MLP neurons of a small language model. Each row is named by its layer, matrix (up: input weights) and neuron, and shows model dimensions 128-255. Each number is 500 + 40 x the weight over its row's rms, rounded and kept within 0 to 999. Numbers have three digits each.
A block is one neuron, or neurons of one layer that tend to fire together. After each block is what it responds to, as a language model described it from the Wikipedia text at the highest values.

L9.up26:470498506490433494510506543508440516475465514493548493590504491524547530477492544572534470501482470466491525486476544567488475433460503503549476487595545484523505551505494457544492462499546502451516446470503435495512467458503585457496475504474464486502547524503509493487579480536450489512501527446520523545496422499490509500484511543557499405467488515462478557488496563488468465522496
L9.up219:514490445479540474473481553523533527473495595495470478541548521431492516446476480491512522417420424466492539500532475476488425512512486448474486526520513551523551497372518499528472552580498556492465545461534466443502481499509461518504428501506476515538437498552538500427569455547508512503468500544548477483522553594488573507486527525496503526479526554490464465461482524461424485511532
L9.up410:476563544469506500490545456479532496534455575537516459479550467559525521460505471544508531503434472408539495527422515507498468461464474484432429444417518559520541528531509509491482512506539482462457455408523422467525434536516489540444507550438476451464495502490474492408570508463468512406517530466421543504473505423480547534450534594551491482463536470497543505490509529436491488567575
L9.up436:516610475484465477483497475555554436497584499495442464473534561521535488473533571485506525509529511529525556446506512459447457429519538504499540472539522477433515541453479491555520518525572487514472456454492519540466462497468507511517531569455499488479444533476509501410500481485479560504460541494534548514504520485495461432375510516538541435447521475510495512475574476387561552512519
L9.up462:477534500504501492479553430524498613556514549517408524522452496502512508497589547544557494463494459550456581583404484477458528488496497491505517501515517507501504505520512430503474527473537480526534499506514459546412487518468494431476508564466416531485560480555432498540474528486474526490546522530472537528476511527451603506521558512502481545454510503424497512456531515467485539590527
L9.up602:540522504473484456479485535566577512520508521536435492534546555554492494536558584573521495515550481467523623467451484541495534500487466529511462472569495507514532476492480540552455515536539495449510470451558514564408412437483438493526502565456461438476511566558488518562537448500526523467500465515540458476515418501539544512543480498553530383455564576499490468554477510505479490610531
L9.up689:447530511477545446492591476544589422540492498506505467419556610505474516491545535506522468506505500606508507438549554483489502452564538488494487492471538495438558484449532456528522543524466530507453543524465464485489470492494426529566519560487513528516432535512501484450564484432492571470518573562458449546439515449511526529583511465539492468503494490431483510430539540492538507459541
L9.up721:516468496522483549531506506481509438538491514455444441515508558479500562495579490571500502474586516480449503534453529533514465460475528492554483501525505525519504512523544505536582537549552474569452442505511481533469535542496526528475502446489460468524520479542502448523514477482477508462518495504553487537430459491517542493458478565513496513488550397460494472553480565386499446501439
Word-piece "st" fragments

L2.up132:502450433509496469490444483439516492532543441503568476573506598533495462518462589519479520529394491587433459500490524437518582454510509550472533488473467444565522517478497503537465447486532485487482476413502450516510513479541493459526524454531542505480447573487473528539467493447503515483521488461490475516470494564495465526457454542528495437468516474510575471454517492452517451513564
L2.up171:483518455446493487571472485518568453519550470343551510520601562456495525437504504459507479509435494557527494490501502504514539449546453523555503416502491454463508533519487479534437548552509506553499564530469479525481501479514489422563490496491500497494473523498487504504520390497511553500502478525494432511490468580474498510506551506519497478420541507510518497464522464480557547511510
L2.up245:492544473480498514517497495492564522457473489416494454535469566483568556418521499477447501517419543518502526492570525443545500566516475547542531473497557522407531529488451482491470571506540516470511487477506477441501498513544505467521505430484494522455418499531486461544506466406419493536463526439448558456556509528483480498518576494474477519408517589479478481482522465474539541466504
L2.up310:530496488497492485444524587470505400489538520463546488529532493532513504455487505456461455489476528542506481531529541515517489452537498494622511568447500504420516541496536514510453560537503480457521546507474445445476453419505516474531446526487544465493474485515590465613489474555494511482501475478512501493489499538520523512538512553530503429478511512463503470507488448521520592487579
L2.up447:504545483451411441495530519535572499431505506452551485501552466509481527481517498528507451523399479510533497518531516471491470502506474541529477498475478487481565548476480498502547422535529426475490601508480527466540471555521490504469545543495528536571434521478467476489495490427567620526556487578479497456490445488437479463593419507558553472545566487463495524578487508506508502552510
L2.up552:474490478469514453495497505525500486498492541515533516509484512476510508507463458542468544520444451505499492551474512568512519524551477522547508462481515513469506465450497529531487520533497464451524520461499445480503465492522465562523546621503499477476507491481543489560516469511562526507505430462605539473507460526512437545544531453513505421494499518477465425571570515535537620532535
L2.up922:469558484483482426455514516502521449587531483486572470518508451505472536494473530520519530494469458477490455496489496521434456485476534534594472441488509482415486514495568539549530526546554507483515617480444476486542464472531548487486475555527560483467470509488538436591522464520456549508610465454459488508463493489466503515506526527451453410537525492423536524528478508529485533486480
L2.up973:473524480476468424486514461513536470492486528498559525509532545497484563475535468455519498578524431478556510541525496506528512491544528476439536478461525507446551526525509562523517548540523508523496557462507470530501490588462486538509514600477526506495533507465444501506573490449507583547442443510476480461532407527475503480533474511497528438525526479512478511509563502515532558488554
Sentence-final period

L9.up53:498485502460423502538460480497549490552579476483496528510510480500500512505479448530480525524435557507541471514426558521467578495534509500509498516465579545557546497511558418441538508578448456547488505494539473576422558574547477487464493593558558456526512448513451440533540453508481436512465455432548414506543523522510497508537441483586546425563601476509529483476541490476501551467508
L9.up115:502504536491507513515501536521546514447507470443515510505482536510450518484503526538488520548507530531489515501572536508544520470613497494491441520519560427496553451477526462487520574496477426510429466424570523509546482544469490479585528497517528472571558459483505482427495464431496544470465482512510510456488407478527509522509542510523545453491470515470478436518531472475459574459477
L9.up171:549505526502469452549466512547514519503517533498480455526532521565535505493509533517448446480504496484444505489505524469387527480482525481477492536504548430544548385526555452559399479535491411494534452490482472449471495497519537513507563563436521440513540499452500568487489458560550506475437555535463528452462455528516492503541449469495579453564620466448553431508509496532514563493522
L9.up225:489491473514450461493482499502491465524595546494618484471516471503490463510483472451488513430520558571471500485533516518452485479548489525517560522500495490479520582487521503620569511568505470468516509422522453494491514449511512493488553478516529478460465532456483453510491490564560471464511443525550433489531458449488443490472462533533504365506529466486476534483469442485464582523471
L9.up261:527451627499510464453479528471498612522561521445487471540484532524505508466490487514512489490487454545560495550548510518529482530528499491484559572528501511517527515495542434501513531528514499517510431505510487507476552502468503504478619504531542553529493566431534480487500497493471473428510475504560489484481509549569494551520487477540546442472436523494604413470526424515471549429507
L9.up523:470545515478503542494491537522467479489493585429555476518544525562545505502395490547531466506488534542494506471546600504478497512472479450501437492490590471511548431434528505501395552524524497512449508471538487552482450514562518516472587538514498405507467485536506477489422458448512536480458475548503473448478458434526513525506454486496521491549518538486469467522445510409519513590543
L9.up548:455480512501473475504458569499534524561507480473500546471524535528476537463523496459447450450494486528483505503437572486472470520609490523539581537483516498501501459544536458435492488536501552567449534490484482551443537516547477463550528511495547526480447501448525503556628501594500534493491525502563517504455524515495486565511548506476495426566445404494498421523555536419412496484484
L9.up813:576560452502460517493612564493576476501607541417558451488487527510480491548496476481464509554500507581505459563520560455418455482472514448529569559486506544489493460436490553539512508555515466510480463474526506478526513509533531467485518439463514485541388444456537484513489474533506503388524469524469484509479486523518502423433503583507600427521545491503554445526434543412531518538479
Section heading closers

L8.up1005:460484414430518458503492478569520499546490510552580490487506552481574525498530476501577523483549470422524463552543501493480476556464572484493489505480563544510533544518604497515535495469510467471495504470479471530442482495545485517504560551471495441491469479526531472506500493489512595540508444556571552494469515514523492501516516454546555436557487577511485446481509462477562480475484
Sentence and cell starts

L8.up160:547518479517477465523521462498476462554500522512474490490501434530456550512555569516486530563497498487462463548490481467503541517472495470457486475454526558435471493517520440423450556495565512518578501500469413484400463519487461456461505528458494503606480527529532420478514564496488513471534510513524569493498422439542491499501546524531494494460500409440557497483469539469429501528523
St/f/w word-initial fragments

L8.up628:488562498455474463445518508479478521547524477458566459507547499547482529554540473497482487472445483509508501525394525500537503606623484533538480515534531472453533485463484464453452531543505481507517572463500490490560481483509495430516494548434540460585580510524582468541471447537484521481525482537582494451430525535508422499495503438552507515446488480511525476510514466486480518492493
Word-interior fragments and decimals

L9.up9:544503482412416466531599549519474475526487515479514527505413510492512510537584526591390498495486535545510567514526558510526537463458487538555449535506516536532545438500565494432518426467538478491457478543551499448423454515486579464474408400417529456468458493479522457517491445488531513459529504524420552414468479513528483538463495493485539448431558527522554517536477476471522532468496
L9.up74:532514496473503480532460517465510543538442466481491500474457563522536435464494528518465521481451502524554533485498575501491483452494556424556421545440497550530543472496535537498508453523596484484445523460586478523461554514542528503426483504474501466490391507494564472463509505450487495493461449502546512488590548517479539548473547595503510476497486556526522512432534586509440472454445
L9.up189:505446499434502472519503528521430458529518502511513500455534538521473483523520503501529502492506520503401513564512594548464447473521552516572472624500618509446504504449516527532479493552444464489451550552546494423438471594456487526490480511460414491460554473537522496517497524527542507475491524527520499551544495511514438602444527453553456480437454524512548526455480539502509455495489
L9.up283:535545474424496397496496491464452495549530526525498515556504482452523507506520494616455514443393484486459461505568576438503527478520512448474455508483553553474500500481493589485516466567520525493545476460576487516512376401541580570440498530489481404483492479543522556416493507510467468527489472449444485471550497547500486537497527480533481525463478578444573489516476538490527558566514
L9.up302:581468500468484504508519552453482509517566480413511516496424485538500462510501498532542478523527517577419530504529486517498483514545559429520435536547511483467483498474503523534437492527506524572457484545509520418510525490494457576499443532507424537464438465483539555461555496542477454493531442544452475407475556472570538484545484488513518513442491463484519550544516539489493530423461
L9.up673:458507499453483459460537506544469409471469529503550467495502512522601558480486565560532524514591483533493445519516540535500488405510523523547453537494561513417445520481509520471438526489530475522407497476504455557428548561461461554491541452497486477583515447521541549400478502492518462576492509497470510443554502538501606506553428505520496470492584494445589495456505506481582483505488
L9.up739:527507442422505399419470497489521501524509535457511520557457552505588524540556471476551499479476511493473526571516493483525441426533536490553480499548569560418483517530498520547477546562499467509510495501473478479475512495542483555467463478526459430465474422485614508475466466467468502537518428474513477455466563543547563574501526568403573517471486514477602486489510509517476468510478
L9.up750:533514464440460512452533538485531502465526488476496507456502466477517511491499437552522490486563554537456472536496619538516499513513537440475476456479513538528477445495594517485526520504465418487510513519508495445527535595539536521431451517525537477504492457468546440453514468470492523455508504569487490476477480527516510503466504494505470490471563551571546542556550440485518503487531
Country and nationality names

L8.up248:538441502446482544490520515463518519562519429552524480467529468483491471527483515601472504524456518519525524532515533541459543399500600500441500544478562529533587525546467552494492419563538395427443453459564482479493424501563513597553499534491506461452486498529542485444493498506528444483428488505501475526564521531523541493474514502509498464489511499575522468439554496419455464523459
Born and date fragments

L2.up103:514463403489465486551535461453466490456495577445513522559526520524519567470547552484494621525505501533538547515517501577497499470498546545506514465444442555524485468504491459481421520509479486557432491516504487460553396462493413578501445536490474462503492382503433482483510502451481530499508476529517440487519469490463568458437539553542512494481585470579471439503532594507459469528509
L2.up134:540549500467483514597573459494512545545522544522481422490489454543574508513510481577508460538525467524498530564506465532507532561521508485505465503541461521499490495502487499508539494473468529532495515537528476507470486531532486486462471508494478565565469458546461421481555411518521522486457538529564523511470512512512525532479507489460538515487499484477490549511474481454451513577552
L2.up419:535553483525486479462538544473496437478467531444490485488594470529517551511530495530458432497542573510489509427475518495442499467492463525508446499547465460409505589511498514489518554478494482527490542483536492484498501480558597516497502466434536453521502448498490420539470521426500513477554404480526508472495493532569534456451560522491549446468505533557541436527448506467493478542504
L2.up577:531475473481520535474501499511492578535507519535503488540502464487500549436575523481548523497508486529518458575458494534455448474453468516521507507532492488405484497513501575475512445499532506533454525488502506518491431424455487531412519517543521477527442457521467526453546520481537499452653515530490513524500466437444536488441466513566525499510498427492512480538506539486500531469556
L2.up763:575533434513490526542463473521582405460500491501528463450500379490542509475587579482549530482502553521417540537525509530422423496442499514484465516544515506523491477487580408528515486551458492422504487461568474472495504487471516557476620468538472470498451470503538444493521519431402531497504424462470510508481459490578481549498500462506489438493474505444447544544515497492517538589474
L2.up981:555384491522424452511508507426508511553512476463513447504499526536563477528508532548510458519492545407440501561430537454477414471547505431489567570542458552496536438476525483523536498534526523519462519523539459400485532514529461556542504522436503461494566509539459486547526496460507539445489534555487477444465457504526469442518527491500529467447498488467506476556484587444488477439588
L2.up982:507569446487475523566542508451497454442542561472507500568548427523509566536527609560476512502504484491508543485439508556494497516487503581561453542505503480462483503500527394510546478533529474526517534430564488430544540464531499553437528517572473503506498488480456486530535503495481541479466498551470452521500509513538468504480601509553476530508527532504477486525509584474479525479437
L2.up1003:465481457500418486601522479552428530507474506507504457568495480551472539495553538520496544542494496510560458542546529598443485573505479512535414521505520549483489527510498493473498466511521469527414506460503470475447448483494478536444492528523472480515497420487541541524589471497529519448579535542497465501501494476505507535504450525504474519521554474508522451594518521444415432584567
Word-initial fragments

L9.up57:470503462447445522483506493601523563539540581489507517517541504512515440431555459517491523494482460495490461475481538472542494489515523512554492559431478519474473427412550457564557499554524468565465543446491517550537475534496524538446536476509523496503513462434518493516464510513509500480527472482495460523466512540405485531506488535561451436491494429460569385578476489516481498471524
L9.up199:524515456517453505495521486463551481592510566482461468451546526538565541538516462482539426572484518494496450491490519470469496527490503484567559471512500492432537527448520440505515530512477529490537623436564575441499436501612497549517496535526514483539523471469475443487449502396535566501520491478540484501503466462480486468516433484527529487561572415470481547527512480489470484483509
L9.up295:595502489504451479587512480481469490519489504552578477513557464517499527461511503512419493546420493547483471540512472509500533539441486501577467520498531510522489474465518490518513476508566472504456472544482498429423496573464477531511480553490441484541441486471529522512479419526479552552522407506507526502501445532532461418507398526532477496501508467464599463449483505506519447561514
L9.up326:591500422528427483566426543519433587592574576492476494532492531511595491462488452510502484474434531530472488555447556492519487606516473479580536520484539496444506540460565515615490537545475494418508517465474504460490442519498528564487490520487555502511543457499547503550521520463518486476525463520606482520496489519507437483487469511489459541488531464473535535522491445501446478507560
L9.up480:535473521441422512542410484483470513549517484536470501511543484483510491501484494534496511562502532530481476495476547511503487505491462448539487493529499525451552548531547538529548472579571426450546476524472487490528483520546516545489548494555516536452564504545573443460509458488539513529478515519567482547483464479490474518480461476495538534564528469460532437505488488462473502456471
L9.up887:467493489498431523474544473579495504524495533480589489453544470520550548539511507540491513449577516429470485529484536468385480543459529490483501478529518513506571507547476416465554507551510554521515434452520526491466515577461524497494525501514521466562537449444539445505559542491510516501491479461568485465492486544465463548550474503521503439511516512532505401461532473452462567552504
L9.up969:554497509491446460456474464455512483565550470519491505478523483455456534558496476502518474549546438524524492542531454475480439485465462538510486501483524542458525512472575466515446502515585492432472524472462495503436440511569517548552573510461580427500525505427498433556568520612551492499572499530566469487451484491517447495532526513497489556480513483447462499534466511497488532487501
L9.up971:626503426476492460568537470441485445487497543516526563546532521491486515585585530538525480503482502455492457489527537494512458543549529492545499527588572504498456455473504394435436516500516490503496488536494509454440490575503475524482489534484508483486532525535603510495453502530548528497584553547510512485459517591513483529440446608573535525464496393450539519513465451516521521445475
Sentence-ending punctuation

L8.up405:476555480532457465511545450487540529548554514463549424516486549564508495477497464478474485493474557506448465527500511456500445498582472492587522461500489498465544464453525442491487588528550458513472590459483464510483500483514581514477564526517506473503565507480472490521584442501518551442572453556510420468480497471465481535501488550524463408531528496458501518462460492491514474509526
Clause-ending punctuation

L2.up105:512542514463496480566488492487577477540484532499529466552572452516516464518549498497481526476531523548580507526507496558486516474491523497509460526502560585480568519550443524542510524485429507522502550477554529490441487477508467522533438549566461475588538475508476511473589443523480527452484455446501435503509459536476549513527469510558514468503560438529506478422527453457480540574500
L2.up158:553524545458430521523531461547485481479503579443492506494547458513496540447495523470484458476533510471535553489474528487530481498422532473551465460461486501547550537462458467458565504491436420499547533458526496409485426545498478526429577477513537482612493501530479520484484520444485524507504515570613484451489442540517463453505501463528507500546591500540472492493461468494475486518501
L2.up194:487452425437516483546521423554523536475433567471527494505490545461516451535531519473524459514510398535532520482541525506456553528433542480488546566585524502482581470436467458502506450524395584509493522465516510475496525477458464515440436523471488510511463480517482536469570533440472540504491500517545507470574468497505468595485439493515543506589569545463517442517570460408436482513525
L2.up358:515506525423468502546528458493558584508419499522468490499493488496537493483534458517513501528558472523499580473503507477546530517500504551534494450477499494450535461464477531492464437518487531553453553461538511494429546546513471506454538516472489461539540491424432494503549472495584479472509535547427475472581413465449493527484460497533546562529545476522531386559521483391433543573541
L2.up713:476526473484518497574473456506501561547437509511515470534567497474559508462486525494450501481494449492547479508452555524526530549549615463495436435510549522505514454470521510510493436492427531497465500494568512522503502472552507568410500515478489542587519476512534470509495513506489510546523495507557473506490446477454542578527531510475561519501506453459465480484580480449499543529517
L2.up755:532553545497516518444466514486526513483490526479534432511570545489507541452499485502406509495490457574567516554478570504492419471481553535543477607569504517488484439512538442514513458521509463464478508470528520492489465546476524498504503502507433489499486469491541469501596503504534466499521437457491542511512490507485497518465516484621505398551581510550498457473524469406528520535541
L2.up764:573553495483452495551526476438561517511486479445547495548504502496485451524555474523502517510447474504500520529533519561516457491479523512517495553484540487464509521513554507510501477567483466527450572453512457471465428540462471537454465445569482571540499420476483491486469455594506499440429481505535487512538499530512503514483541492544544500469519458475532487525514471455426495557496
L2.up1007:502475455488466502562496442531485524475468570510534495436543537483565476478534494547466440472543439515544503450428506539515595534464566486531541499505498506533516444446512525530499460519456547443503507429546491518487436527541467543530494466491488494471473458469484544496425495525501505521570540503528531472538432451476472502522462529517530421534557466509493432490572490445457522503575
Infobox field labels

L9.up42:558532520508486481494568508509549548536478517523583468521547440529523492497488545490500487476505586424540499497512522443438475524411496524494474430475465546455474558516486467524537469602470415542479501495581549482485412557500542492490503547497578517534509504487433513542516476493551554422481396526549473516480422464528485516545467527556598521527535475559492482494453469481505468552472
L9.up294:527498507484483501503603503546489622622455544464530517542502510536504511447536538509522509530534483462456492542456519490450489528504554494534418510523471482494488520544526525542447379564486473503520528542520534525527460508529501454503491502496509505631574440510545483503442429495519520485487427514457535467492550556479548500461478485499537483560561465468463536466544508480482461570486
L9.up339:527484508499451539485490467590476491489515478447464451494487436499622517442568547450437460446555453482520508540555459453539462485415453448506413487583473507515464460542497523463513534538560491509485467541483522492477476518500527511460491582438533444612508505543524509502538464509519537467498480518494458471484501475519443547524486504562607525505538520434559469466511495426464490550506
L9.up415:514550430503520475498473457429562517575564463477531516526445494509511492554461586486438535541541464497473495529520483482444458490555535445507427413556504494534495485529582489579484464503506480511472521473492498489507449490590495554538585489494549469486558528537554465444563516470479500488452469540465494439441528517472476482538507558551502477510502455510562470523523525479476508515508
L9.up475:549471428470484482484499547473497495533539493551462465424451545517510518502563539479494530540524441517459500485386500513459490502577512478504460490510493532476531458462584425588494434532531424542499568513511419546507450503504476479489534579496458462536580507502531464526454501492460495450521516495533502536440557513558509475503584505438488530635513479487487490504506509495451408510558
L9.up499:538515442488440511516514475564493465517517545436517494561499451510540487538483466467538472518559501420513477539432484420478495536507461440512461493511460529507497537485482419489554445489522477581478559481468471570458503590500541521543483534429566508570515516508492476521501467517518534456478461504519448507495526441445539477510455545505446503535515523594500428487506450411453518532563
L9.up593:495519450497486470487569453448452516489462508450536473430493517512487492467604470431481552462578495509507543608486497499460512468465496420541489455596498556516525444556460530620528464463430514467492495494479513510491482548522483516524514498474551478533558500486483520532462514444511505431508477522509503448487515581527488528417566483502505471515511490418531563471579499437470493531424
L9.up893:512542505464534533534507451535518548525416495396498460541541483403536492450520472508506546492559531484497538553451501476510528431547468505496461486498519523604527423515508510481499403505459485470477537537525460515478540531524531561457440523511510508494548402439539516541474440457469499427496481507485487426492557594454549457466545561476543482455533490527576381495533448467462454527471
Units after numbers

L2.up112:536537413498519491492461527483486508523497474488521493545487495519518494441467573496490521544480430540410450506528523484416593508504549487576523471462516559434490536509496495587440476534514564492562481504435490417482469519459487454497406469517481569492490537530478507577570520519529530539562479512497497469486460496456499489507532554527464555442564470452461421501526522505454506392559
L2.up210:464500503509497448478466479468471484524538518504600493556539543557531490496507548544521540532423571485425434472559551481460537462506584570501492487472498534445473556501527454512484505496604512466565460430528461469472448508466533460480511434606492441546465495499502529574393541535463525516485498479490466514508470544515491524476535523508472479481515491544557525474466535454457472486517
L2.up276:490508492494510441503502508481447511473468494425549469536509519592534492516543524504538456568474536491501462534515532437514558521479515592508550429400506544474516546463534464480490518483538559541459446536506505528536484574474506452535544486533534509588457524489510474500439517478487558442516485515443458476491491585462453435489418476496520482490485511434583512525527491503477523543490
L2.up537:468501472484499462469489542502504510467528501431545506587543547531532483481497583531539536472433505498449466519498534447501529433500555511515556491428547505493500544430550429569499510513575524501507458502549475465508464489457538439533546463550498482535488545450510502592447492503461591467525467491452434492438510573504466517487497546511497470458501444477568490511494504502430499459534
L2.up673:496458466505448493489495521500533411567513483478587458599508540573505501437538532484519537492450497497422479498476507513380492445559506522551504575504442515495484471453487448587477492514451560513542435448557486456503523497531528503521519455538457514533517576530446537559438528522435506548526455513516513548449441450535450504533484510510471403469453544553564443508561567483547508484509
L2.up799:514478499453485488504571553451536486493509464517461471575591540509522509498489540489514568487502497450475472568521457549488429461480476463500541433463489533483516557454515555484522467449482540521532515566525476536500474489533512542482505479507508499567508482457473464476436478492443572484510447518433560488510510534501468538525490487475564490461526474467585401544553512499432492454514
L2.up895:494452533476512496493498464500512413547541490503524487502505582522515489416506558582536544501482534487460463586569532519453467507486502455457487424518579493450463574478576484561482474509571480457554504469519426542491448514534508517526598488589515434490495409409510531470504475510522497477554451483554483520475525515501518524458517431496439424504514430515554496491488530508512511491531
L2.up956:500488508447515437522545510483424502480438506518481519467546490567520502530539593467516511514381510480519467542525509475511488575515588482525502522517533454471559461455555504561470509481562507469506493480490502485511514514546503492532532468507469502549491505525485466536447516483477548498500332452507480478407487535561502503496467555481450543513533444414482484525511442510462409498540
Proper-noun opening piece